From a checkpoint of a small transformer trained on Wikipedia.
Size: 12 layers, width 384, 12 heads of 32, MLP 1536 squared ReLU, vocabulary 3125, 23.7M parameters.
Architecture: LayerNorm before each block, no biases in attention or MLP, untied embeddings.
Training: a variant of Muon for these matrices, 1196M tokens, 4563 steps.
MLP neurons of a small language model. Each row is named by its layer, matrix (up: input weights) and neuron, and shows model dimensions 48-111. Each number is 128 + 24 x the weight over its row's rms, rounded and kept within 0 to 255.
A block is one neuron, or neurons of one layer that tend to fire together. Before each block is what it responds to, as a language model described it from the Wikipedia text at the highest values.

Word-final plural suffixes on nouns, such as -s, -es, -ers, -ions, as in counts, lanterns, features, often followed by of, commas or and.
L4.up101 [178 158 161 105 127 161 102 135 105 120 100 127 152 161 139 109  79 108 163 161 115 159 163 122  98 133 112  98 125 111 107 113 126 130 100 168 163 163  83 105 163  90 118 128 118 127  67 124 145 169 144 130 144 101 144 121 104 125 123 104 151 123 138 166]

The bare space token just before a day number in dates, usually after "on", "On", a month name or a table pipe, e.g. "on 22 December", "April 11".
L8.up124 [188  96 174 167 151 117 125 132 146  93 105 139 141 145 142 127 128 117 139 196 136 154 167 137 122  96 121 125 134 160 128  71 139 126 156 116 125 153 121 127 135 107  99 116  85  94  75 127 129 117  68 129 130 165 116 136  88 100 161 152 139 116 132 157]
L8.up133 [126 126 179 106 156 138 120 153 143 117  99 104 110  94  95 129 127 104 124 115 120 107 117 129 174 120 116 140 123 137 104 140 137 159 130 121 117 122 143 132 122  94 121 130 101 122 147 163 138 119 119 133 124 156 186 156 150 127 130 107 121 154 111 168]
L8.up1058 [138 120 148  83 160 118 106 122 110 133  95 145 160 124  94 111 112 101 118 156 110  95 111 158  90 149 157 129 169 140 185  72 119 116 120 126 122 185 144 131 120 128  93 116  76 156 135 130 156 126 160 114 130 113 119 119 158 168 138 166 145 138 124 101]
L8.up1118 [143 117 151 143 112 131 147 139 118 167 135 124 116 120 155 137 131 108 121 137 113 139 153  97  85 123 113 107 133 152 125 112 159 121 150 157 156 140 146 109 138 128  85 181  82 128 122 111 138 117 103 110 153 165 124 160 140 128 137 120 135 159 134 114]

First word pieces and articles right before place or landscape nouns in geography text, such as k(arst), m(unicipality), co(ast), h(amlet).
L8.up558 [117 135 128 101  96 145 149 155 142 143 127 117 115 112 141 159  98 138 146 134 154 138 132  96 100 109 119 163 143 134 132 156 104 117 108 160 158 121 161 104 148 109 140 123 135 165 135 122 115 129 121 145 111 147 139 147  82  94 131  86 144 135 137 137]
L8.up774 [147 105 110  95  63 136 127 146 113 144 110 107 101 138 135 151 121 110 127 133 140 136  88 130 123 120 121 167 104 117  97 107 110 133 133 161 112 137 109 161 115  98 150 160  80 136 140 137 132 170 114 178  99 155 149 143 142  92 148 128 125  82 156  99]
L8.up884 [141 140 153 101  86 127 129 144 124 154  94 142 115 121 163 129 131 117 116 145 112 126 126 114  98  68 146 155  71  93  87  81 130 114  88 174 127 122 130  99 138 140 160 106 103 126 126 129 136 111 139 125 107 154 155 149 150 130 189 122 175 103 115 109]
L8.up1086 [ 87 123 115 128 177 173 139 187 160 112 141 104 126 139 144 101 110 130 124 113 120 101 109 110 175  83 111 153 101  70 113 142 106 137 138 114 122 144 103 137 134 121 130 106 117 118 145 133 117 140 115 164 146 145 133  74 123 100  78 109 142 113 147 103]

Final word-piece endings (-a, -i, -e, -en, -ka) that complete non-English words in names, places and citation titles, such as Gradiška, Skanska, Überlegungen; occasionally English words like "this" or "the".
L4.up853 [129 106 134  96 103  97 129 132 130 112 111 104 162  98 155  86 152 119 129 118 103 129 117 105  88 115 144 115 149 115 158 161 134 122 105 142  93 105 129 133 132 116 135 106 119 108 106 123  93 128  95 120 138 133 147 114 129 111 151 118 150 115 166 109]

Middle subword pieces inside proper names, often before a demonym suffix like -ian, as in Hung-ar-ian, Bol-iv-ian, Tun-is-ia, Mumb-ai.
L8.up392 [161 107 124 104 128 162 111 112 136 153 121 113 133 130 115 115 126 136 147  83 101 140 122 134 152 159 152 102 116 138 161 109 143 119 123 134 109 153 118 104 125 124 125 128 107 121 163 155 158 119 124 103 139  89 102 100 112 138 120 140 125 121 129 140]
L8.up671 [119 112 136 154 148  96 108 136 143 118 112 123 146 113 111 135 130 147  74 120 169  89 128 138  76 136 100 127  70 116 146 117 146 125 124 133 193 128 130 146  84 107 129 137 155 118 143 155 148 131  91 125 104 110 116 152 119 101 135  73 108 116 144 115]
L8.up780 [144 109 195 132 149 103  96 118 145 165 120 106 103 105 100 139 122 166 131 147  72 130 101 129 104 135 138 137 106 103 130 124  97 102 156 130 129 118 104 156 140 139 127 119 139 161 120 114 124 160 118 109 122 138 130 171 155 148 153  85 115 113 122 148]
L8.up1285 [144 148 130 112 144  86 150 156 116 103 131 148 150 130 140 143 110 188 137 145 110 167  98 115 119  59 108 173 118 129 167 156  97 132 138 155  97 143 103 126 118  90  80 116 170 100 129 133 160 133 120 121 170  87 109 122 105 103 149  96 144 122 149 133]

First sub-word pieces of longer words, above all col/Col in collection, column, college, columnist; also cor(respondent), oper(ates), init(ial).
L9.up49 [124 138 116 152  93 130 175 138 181 112  80 166 143 123 167 113 123 169 124  79 129 104 158 102 143 112  95 146 103 122 114 110 180 110 152 104 104 138 145 101  91 148 123 137 141 147 143 108 142 111 114 134 119 102 120 136  90 112 151 133 129 133  92 118]
L9.up226 [128 141 132 165 187 146 145 178  89  74 142 115 105 140 162 154  89 109 179  86 115 139 126 122 155  95 116  96 114 128 124 133 195 108  90 135 153 133 104 131  86 177 158 126 159 127 127 150  87 111 108 128 168 138 119 150 115 160 153 124 137 106 107 120]
L9.up964 [178 135 134 143 127 125 158 121 115 102 125 157 132 131 145 113 159 112 115  87 133 103 107 162 132 131 106 112 103 105 104  89 124 120 137 172  95 103 152 160 115 158 134 135 120 105 128  81 133 165 141 204 146 167 129 152 110 115 152 161 160 117 117 153]
L9.up978 [112  81 118  82 130 124  88 132  84 125 109 137 146 111  98 132 126 143 126  90 150 114 136 114 169 109 172 105 135  82 140 129 137 145 129 157 140 141 116 134 131 102 151 174 137 143 131 109 167 105  93 103 125 109 160 140 118 128 202 138 162 117 127  86]

Last token right before a full personal name, often a role noun's ending (actor, pitcher, writer) or a list comma, table pipe, or dash.
L9.up19 [104 148 144 170 110 139 125 166 137 145  89 128 137 127 122 145 129 134 156 147 125 117 146 115  72 148  98 136  89 119 148 133 127  98 125  95 145 171 169 123 121 101  75 141 118  91 122 149 130 156 130 156 135 119  82 141 109 135 142 106  90 110 135  96]
L9.up418 [129 101 163 146  84 155 130 102 141 176 101 165 113 108 130 120 110 126 133 160 103 111 137 118 110 122 143 111 102 139 177 184 136  99 143 132 133 146 159 125 118 102  83 138 136 146 115 108 103 128  68  99 102 110 117 117 136 116 112 135  95 137 140 131]
L9.up952 [143 118 120 130 132 128 180 151 139  97 100 140 121 164 140 122 150 111 149  92 113 131 129  80 147 127 123 149 139 124 123 149 146 109 125 120 155 122  90 135 153 158 131 171 132 152 111 113 104 138 162 141 118 173 108 125 134 123 144 118 153 113 129 133]
L9.up1454 [119  94 170 152 140 114 115 122 106 119 127  88 140 136 142 128 140 145 144 138 133 143 181 113 132 151 115 109 112  84  88 167 121 127 150  84 156  85 179 130 122 113 137 167 125 116 138 128 171 134 110  99 102 117 128 146 138  92 140 108  98 115 146 149]

The first token of a full date after on, such as the space before a day number or a month name: "on June 8", "on 21 August"; weakly, some table-cell word pieces.
L4.up1431 [138 112 121 118 100 135 159 134 107  89 125 141 147 104 116 166 155 150 101  87 112 156 163 149 106 202 108 125 117 166 104 120 107 121 144  82 125 161 147 137  95 102 135 103 122 128 116 157 170 129  89 145 124 179 118 118 135 163 131 179 137 108 107 148]

First pieces of split words and years, such as 20 in 2016, Pr in Prince, Gr in Grade, plus separators (|, :, ;) in tables and lists.
L9.up447 [110 133 102 166 136 107  85 116 120 121 119 122 121 168 124 116  73 127 126 140 207 116 169  70 162 145 173 107 143 127 123  89 174 127 154 108 110 122 172 124 149 103 129  94 150 161 135 144 133 116 115 143 130 151 109  78 139 141 132  98 111 132  97 124]
L9.up470 [126 144 108 227 118 165  66 135 141 188 113 136 123 143  71  71 159  97  81 129 100 124 131  84 157 126 125 134 134 123 107 115 141 127 121 135 130 136 115  97 110 112 171 134 135 148 150 123 152 136 119 126 120  91 102 154 111 158 131 140 140 163  78 116]
L9.up660 [122 128 109 114 139 136 126 125 108 153 125 156 147  84 144 122 130 143 127 131 171 150 144 120 128 115 135 161 123 129 124  98 133 132 132 111 128 165  94 113 152 130 159 128 111 154 127 108 119 109 153 113 125 181 131 109 151 138 137 120  74  76 136 144]
L9.up662 [ 92 103 130 126 141  76 155 160 110 152 114  87 153 122 140 154 149 105 158 138 146 106 180 124 188 105 134 170 138 104 115  99 107 138  92 125 102 156 115 122 112 129 158 106 132 139 134  92 147 145 142 115  96 118 112 159  92 109 150 172 124 132 123 132]

Plural or ending word pieces that complete a noun, often inside compounds, like spok-es-man, law-s-uit, relationship-s, clust-ers, with occasional "that" or "which" after a noun.
L8.up879 [146 133 109 108  73  95 126 143 108 103 116 142 141 125 136 123 104 122 105 128 148 117 149  84 152 131  87 103 123 146 153  39 126 112 115 101  87 153 146 121 155 133 101 114 121 106  99 130 107 123 136 127 151  99 159 130 162 170 106 151  87 160 128 142]
L8.up1161 [134 152 147  75  95 120 112 150 106 125 112 123 112 178 161 103  95 119  94 132 116 136 145 108 107 126 120 100 121 120 107 107 148 110 104 122 122 157  93 110 149 101 109 129 128 146  94 135 140 180 148  76  97 100 154 118 134 140 108 107 116 114 145 152]
L8.up1240 [145 175 119 104 126  87 171 160 146 174  97 110  70 125 104 112 135 181  96  91 121 118 122 142  86 117 129 106 142 114 129 164 132  72  97 112 117 140 134 153 147  59 114 177 139  92 132 115 112 145 107 106 147 153 142 130  95  91 127 105 101 162  97  98]
L8.up1289 [184 126 142 147 153 126 142 160 136 139 106  95  99 127 168 110 109  83 106 139 110 102 132 143 138 182 149 123 124  97 168  66 116 118 141 185 157 109 136 132  73 121 129 100 133 112 137 110 122 138 119 117 113 144 170 115 140 149 108 132  99 106  97  96]

Second word pieces right after a short opening piece, often f or c/col, in mid-word splits like f-ond-ness, col-our, f-av-orable, b-ond.
L4.up630 [134 160 111 149 133 165 130 144 119 144  97  79 134 144 153 102 111 135 113 103  98 157  89 127 137 114 120 127 154 138 118 103 132 142 122 140 146 132 115 166 109 162 146 162  93 101 113 140 108 137 161 132 161 135 136 158 128 117 141 147 130 143  98 154]

Word pieces in the middle or end of Arabic and Muslim personal names, such as Muhamm-ad, Lat-if, Ay-ub, often in lists and tables; occasionally non-name words like mod-if-ies, Palad-in.
L4.up673 [118 118 144 141 136 131 162 111 115 137 143 114 124 194 108 119 121 153 183 120 147 101 104 116 135 131 134 120 148 191 106 132 127 122 134 138 150 115 157 106 172 138 135  86 145 146 104 150  91 136 142  95 148 140 107 158 152 169 150 125 159 142 121 136]

Opening == of a new Wikipedia section heading after a blank line (== Personnel, ==Release, == Early life); also scattered word pieces and table pipes in lists.
L4.up978 [139  64 107 113 120  99 147 139 144 159 135 137 151  98  98 105 119 111 173 130 102 168 121 107 166 170  88 120 155 147 117 117  88 131 157 116 110 113 127 138 119 155 131 152 154 113 124 117 164 124 153 171 122 142 128 122 181 107 178 146 126 139 159 154]

Separators or word ends just before a personal name, mostly table pipes after a party or country in election and sports tables (Labour |, Republican |), also list commas and "and".
L8.up57 [119  88 152 157  81 107 107 140 146 169 112 141 118 123 134 115  81  93 103 127 160 109 133 109 110 176 105 115  56 102  96  95 119 102 142  74 143 139 211 124 134  84 144 129 159 154 158 142  97 107 113  96 104  94 117 144 116 137 131 141 129 134 150 113]
L8.up600 [122 122 166 124 100 125 139 107 133 167 100 126 122 120 169  96 109 115 148 133  96  75 116 130 141 153  59 136 136 144 114 123 155 136 105 146 122 111 117 134 116 126 110 118  60  96 132 111  69 163 120 163 116 142 118 139  91 128 129 103 114 133 129 111]
L8.up898 [143 152 117 168  93 119 157 173 146 162 130  92 133  95 147 105 127 128  98 148 130  93 123  79 118 133 129 143 150 153 109 120 136 128 158 126 145 109 151 147 129 103 100 185 130 122 152 149 132 138 152 104 146  81  62 113 121 140 143 163  84 140  92 109]
L8.up1367 [128 103 167 128  64 126 132 122 109 122 142 139 159 162 164 122 120 139 151 164 132 148 144 129 150 101 155 121 144 154 128 122 159  75 133 108 130 180 139 132 120 120 120 176 116 104 116 149 143 127 158 133 121 136 158 135 137  94  93  89 133 131 136 111]

Initial or early fragments of Slavic and other Central European proper names and words, such as Br‑usnica, P‑iotr, Š‑p‑iler, Isl‑amabad.
L9.up615 [123 123 102 103 191 166  96 146  95  86 125  92 140 105 143 116 121 100 120  93 128 129 128 118 135 135 161 103 130 135 172 184 145 122 126 102 121 164 124  94 155 124 163 112 102 117 127  76 144 142 153 156 138  92 125  88 105  99 157 130 109 106 152 112]
L9.up1003 [ 98 149  82  92 147 186 148 125 105 132 126 122 151  98 115 155 107  99 148 119 126 141  85 133 120 102  87 121 137  94 170 121 156  67 124 102 139 127 141 101  93 132 164 126 164 155 128 162 108 119 128 140 164 123 154 130  99 138 172 127 157 100 186 116]
L9.up1016 [106 135 116 100 162 119 155 170  89 100 142 144 133 116 122 129 122 115  94 118 108 148 119 110 142 139  98 121 143 112 115 166 134  95 117 141 151 152 145 123 135 156 164 150 165 102 159 141 104 123 130 184 159 103 131 137 156 116 150 105 109 137 113 132]
L9.up1170 [131 114 124 192 108 182 144 107 128 136 115 152 164  99 141 133 137 131 126 149 149 118 110 129 105 151 119 130 112 154 118 145 160  90  94 135 103 153 127  98 159 131 120 124 125  96  93 112 119 147  80 162  93 107 120 150 137 147 134 123 160 153 153 132]

Word-final pieces completing a noun, often a plural or unit of time or measure, as in hours, minutes, yards, weekly, games.
L9.up141 [137  99 136 153 152 140 157 133 106 133  92 140 115 111 146 128 108 152 123 132 158 149 190 102 146 126 170 131  93 131 132 136 157 136 109 151 147 151 162 166 167 108 135 113 124 150 121  94 157 119 131 104  87 119 142 152  73 131 106 111 169 118 108 106]
L9.up1027 [164 104 112  67 135 159 126 105 102 103  96 109  84 109 148  79 110 126  99 146 108 120 151 137 135 159 154  96 137 126 156  98 116 106  65 128 146 183 115 135 153  77 144 104 143 126 151 175 157 155 195 132 106  88 165 112 132 184 142 126  91 116 104 157]
L9.up1111 [105 118 135 120 113 187 105 131 119 175 111 141  80 131 133 134 123 147 151 136 134 125 135 128 137 111 102 100 103 126 180  84 143 155 103 158 133 140 168 128 126  99  81 139 160 162 133 108 150 122 150 102 130 117 167 151 136 132 120 135 146 144  83 119]
L9.up1144 [128 149 155 159 153 129 173 164 111  70 103 136 102 117 115 115 137 157 142 105 149 104 115 151 123  88 119 114 119 131 112 139 159 131  88 148 117 144 100 128 175  98 102 138 143 143 167 138 132 135 176 125 125 101  99 127 128 116 111 129 101 122 106 102]

Mostly the "19" starting 1900s years in tables, birth dates and citations (1995, 1989); also second word-pieces like f-av-ourable, lig-am-ents, col-ours.
L8.up320 [126 100 122 134 151 109 128 152 111 109 143 148 118 145 112 144 111  96 120 154 133 105  87 131 146 112 112 115 107  87 106 151 136 113 133 157 161 128 144 139 100  93 139 151 133 152 127 131 106 141 141  89 114 108 116 109 139 168 176 106 151  91 120 123]
L8.up646 [145 115  75 124  88 127 173 140  93 118 112  91 115 115 143 120  70 104 187 179 133 145 107 118 148 117 103 137 111 109 100 157 180 134 143 143 159 143 121 115 168 120 107 128 143 128 113 118 122 149 124 117 113 169  90 161  98 140 139 122 124 103 138 121]
L8.up1377 [143 115 124 128 146 167 120  92 109  92  96 134 142 169 118 105 144 152 178 151 112 111 144 102 128 129  84 148 129  82 125 133 113 137 135 147 139 133 118 105 138 130 112 107 113  87 117 122  78 126 144 114  77 151 124 178 124 168 112 139 132 145 101 108]
L8.up1514 [151 107 151 135 132  90 160 168 122 121 114 140  86 168 153 137  90  88 131 102 145 151  98 110 135 139 108 128  97 129 100 167 156 130  85 105 124 123 111 128 138 162 116 134 140 112 131 107 132 135  91 134  97 131 106 140 130 106 148 132 107 103 134 124]

Word pieces inside or starting non-English proper names, mostly Slavic, Nordic or Central European, such as Verkhovyn-a, St-an-ić, J-ørgen, Gr-ad-iška.
L8.up223 [100 100 152  88 170  97 139 133 116  92 138 151 145  97 122 113 123 131 149 114 129 116 117 154 125 161  92 108 119  91 158 131 160 109 114 142 146 105 122 106 146 127 153 135 135  73 139 117 145 131 112 193 106  88 133 126 110  81 114 125 114 120 162 125]
L8.up235 [ 94  83 163  97 143 102 132 100 110  95 100 101 123  90 124 141 111 136 140 167 139 122 115 104 121 104 105 118 102  98  87 114 143  79 114 149 125 153 152 126 157  96 175 147 142 115 135 136 129 132 135 111 126 128 121 152 131 121 147 128  72 134 109 137]
L8.up612 [ 96 171 165  85  97 124 134 112 126 111 139 136 115 123 133 120 138 131 133 104 127 109 110 116 126 136  96 123 121 147 141 146 124 106 152  89 133 136 154 118 157 144 142 128 159 101 101  81 110 106 124 131 147 148 144 137 114 161 130 100 119 174 146 154]
L8.up657 [101 129 110 149  95 145 158 114 136 120 121 167 135 116 114 176 155 122 168 100 121 125 108 116 117 140 114 139 112 107 199 143 186  90 144 147 119 143 122 124 173 114 138 102 139 108 103 160 149  75 113 128 163 113 154 141 104  53 144 124 135 158 146 131]

Opening quote marks, table pipes, or first name pieces just before a song, episode or person name begins, as in "True Love, | "Hell Week, Ross Mc.
L8.up449 [126 121 161 147 153 112 153  90 155 116  81 141 116 148 149 119  82 138 110 154 116 122 146 102 159 160 129 111  67 120 118  88 137 115 179 107  99 150 150 112 145  72 110  86 105  88 129 122 181 106 130  86 138 148 108  92 166 149 126 157  97 114  79  78]
L8.up506 [114 113 121 137 135 146 157 163 124 150 144 132 134 105 154 135  92 110 128 107 130 153 122 130 118 104 139 101 147 133 133 153 153 109 145 137 142  94 115 134 150 152 114 144 164 132 166 140 131 108 109 134 155 119 125 109 151 132 188  95 122 164 162  93]
L8.up890 [165 132 120 147 141  93 133 184 142 127 121 139 125 135 125 118 123  84 107 119 117 149 129  98 112 126 101 135 137 130 153 107 169 113 121 118 146 137 167  98 140  83 118 186 131 133 138 129 111 156 141 154 154 161  76 103  99 132 136 175 101 155 149 129]
L8.up1525 [124 163 121 121 117 111 165 132 142 108 141 122 118 129 172  91 100 149 130 123 126  86 115 114 164 138 142 126 149 132 180  73 116  87 109 135 137  89 104  92 139 149 143 141 115 131 123 115 163 114 175 160 109 151 137 128 141 176  99 118  82 166 116 132]

Prepositions and role words placed right before a person's name as agent or holder, such as coached by, cabinet of, editor, captain.
L4.up87 [116  88 170 146 110 120 172 135 129 134 124  89 133 153 135 149 156 106 104 137 106 118 158 142  97 177 124 136  99  99 120 127 140 136 136 106 159 122 176 142 137 124 122 133 116 131 123 114  82 145  84  82 104 115  96 128 148 140 112  75 124 120  98 139]

Final word-piece that completes a split proper name, often after "The", such as Purd-ue, Mona Lis-a, Gladst-one; also pieces of "2 mi" and "200-metre".
L4.up616 [156 118 164 128 129 129 136 150 144 127 106 107 154 128 122 109 145 104  98 121 140 150 124 108 157 150 157 127 107 169 111 157 122  90 129 154  65 124  96 127 132  81 112 141 142 157 120 174 127 168 133 115 111 121 128 176 150 117 106  97 130  96  93 111]

Function words and word pieces inside award, honor or membership phrases in biographies, like recipient of, inducted into, honoured with, plus award-table cells.
L4.up1264 [125  79 123 130 121 134  89 110 129  91 126 112 128  95  99 111 185 126 122 129 135  97 146 162 142 143 138 176 136 145 120 162 146  86 139 100 125 118 115  88 159 102 154 100 114 100 163  91 146 126 128 173 156 114  89 135 134 124 168  97 123  89 116 142]

Mostly the space before a day number in a date, after a month name, "on", "to" or a table pipe (April 27, on 8 April); weakly, some word-start pieces (c, made).
L9.up690 [135 113 122 166 167 139  83 144  80 146 106 109 113 111 103 125 137 156 110 126  92 122 130 117 103  92 141 161 142 173 123  98 121  89 115 115 114 138 136 119 146 168  87 111 128  93 153 101 117 142 137 129 105 121  97 103 134 127 175 134 134 146 107 136]
L9.up887 [152 113 137 113 166 113  95 134  80 117 100 116 171 129 116 150 161 168 152 135 173 142 198  98 154 135 130 141 105 173 121  94 139  73 126 109 117  89 126 183 108 145 151 155  69 122 137 136 113 156 152 132 141 154  96 140 112 116 120 148  84 138 144  91]
L9.up1063 [ 99 116 112 144 104 114  96 110  97 159 153 121 140 127 122 120 103 175 118  99 115 147 100 105 106 171 103 128 130 123 133  67 108  90 132 150 121 133 114  83  79 158 136 142 131 113 142 131 102 136 142 121 153 113 116 155 102 139 135 106  70 117 129 166]
L9.up1519 [133 167 154 173 151 136 137 121 150 161 110 135 124  71 110 123  92 149 121 117 147 189 137 133 151 171  88 147 157 156 139 120 128 144 127 124  87 123 115 116 100 128 120 176  80 124 141 164 143 132 151 102 138  85 118 130 140 109 123 165 135 118 153 137]

First word pieces of personal names, mostly Arabic or Muslim names in lists and tables, such as R in Rashid, H in Hosh, ou in Fouzair.
L8.up137 [136 120 141 145  64 136 114 138  89 152 134 140 112 161 153 153 121 127 125 154 139 116 128 127 155 108 135 119 155 145  95 128 109 113 137 114 131 183 122 103 108 120  92 130 146 122 122 157 107 101 125  90 152 133 126 111 208 137  98 163 129 139 124 175]
L8.up239 [124 189 112 104  80 144 138 115 130 145 152 126 119 112 160 117 104 211 159 117 124 129 110 161 103 173 125 142 128 137 151 137 178  91 121 153 147  80 101 126 127 108 125 144 122 118 141 137 115 111 138 116 137 145 118 137 111 158 134  90 123 101 144 140]
L8.up587 [133 128  93 152 104 145 128 108  96 103 115 133 135 103  92 172  61 143 138 105 109 113  78 120  88 129  94 140 134  93  90 113 142 105 120 109 126 122 147  91 138 145  96 129 146 131 102 142 111 167 133 106 101 114  96 130 123 142 126 117 137 126 156 176]
L8.up869 [141 177 102 119 150 119  93 148 118 161 146 110 105 116 166 163 110 109 126 133 154 100 123 151  97  88 130 136 123 115  98 106 116 118 151  99 130  86 115 118 145 126 127 131  91 118 116 104 107 149 138 164 128 120 113 108 152 151 120 112 103 125  95 138]

Prepositions and connecting tokens right before a place name or location phrase, such as in, on, to in found on reefs, native to, war in.
L9.up471 [182 110  88  81 127 166 125 134 144 140 137 140  96 135 155 119 169  93 163  84 135 117 113 137 152 131 126 116 131 105 124 106 117 110 133 117 136 135  88 164  89 128 131 182 103 108 130 148 147 124  84 110 151 146 168 145 124  87 110 107 119 135 116 129]
L9.up983 [144  83 106 104 158 111 135 124 103 165 143 123 134 133 168 127  88  82 122 115 114 123 113 135 129 105 107 168 119 105 154 108 118 156 133  98 104 113  95 178 140 134 104 140 125 124 148  89 183 174 129 117 134 136 151 131 126 134 148 130 112 121 141 155]
L9.up1056 [144 139 125 127 131 111 169 134 139 124 109 153 139 132 145 144 132 126 127  97 139 119 123  98 111 103 108 145 136 128 107 114 111 115 151 150 103 127 129 117 145 150 104 151  94 132 110 148  87 136 106 107  88 177 164 139  65 115 165 110 138  75  99 107]
L9.up1523 [154 165  93 121 141 126 117 106 137 141 130 121 100 140  92 124 145 117 121 124 125 121 115 128 117 103 126  98 140 113  96 105  86 142 134 134 112  92 138  95 152 138 189 161 125 154 193 134 150 148 112 140 125 138 160  92 131 112 132  82 126  91 153 126]

First word-piece of a personal name, often Arabic, South Asian or African, in lists, tables and squads, such as M(eshari), M(uhammad), Abd(ullah).
L9.up124 [146 131 112 124 132 169 115  95 115 134 176 113 145 138 119 109 146 129 166 127 107 136 107 121 141 112 110 125 147 142 136 148 113  94 143 157 110 124 130 112 145 152 157 106 122 183 126 143 110 123 130  84 146 141  71 101 148 112 122 103 103 111 132 115]
L9.up364 [144 108 104 131  95 134 119 130 125 132 168 112 115  98  97 170 130 184 152 120 158 110 120 161 106  95 143  98 144 129 100 119 136 170 147 121 140 135 116 159 164 148 166 160 126 128 132 151 107 164 161 172 115 148 102 119 165 136  77 128 124 136 104 133]
L9.up1178 [107 140  97 110 132 183 160  87 104 100 167  61 144 120 136 134 112 104 140  82 132 100  99 135 156 180 106 106  62 108 134 151 112  93 134 121 125 126 163 115 117 161 127 100 130  78 110 146 116 129 138 126 115 113 101 120 166 131 128 146 127 147 150  93]
L9.up1532 [130 115  90 157 132 122 115 121 122 138 133 100 130 128 115 119 126 163 119  98 132 113 109 107 112 132 137 117 193 144 133 100 139 129 118 157 145 135 152 157 151 107 128  84 115 137 133  88 118 152 125  88 143 153 103 165 142 155 138 123 159 155 111 127]

Tokens just after a verb that start or continue its setting or object, mostly habitat phrases in nature articles, such as found in, lives in swamps, played a round.
L4.up594 [119 104 100 115 137 111  97 140 107 123 136 153 128 129 140 118 152 130 153 148  86 144 112 119  91 119 131  89 115 152 147 155 194  76 133 134 118 163 128 144 118  93 118 130 137  91 139  89 129  73 127  94 114  96 159 115 117  80 130 103 143 128 172 162]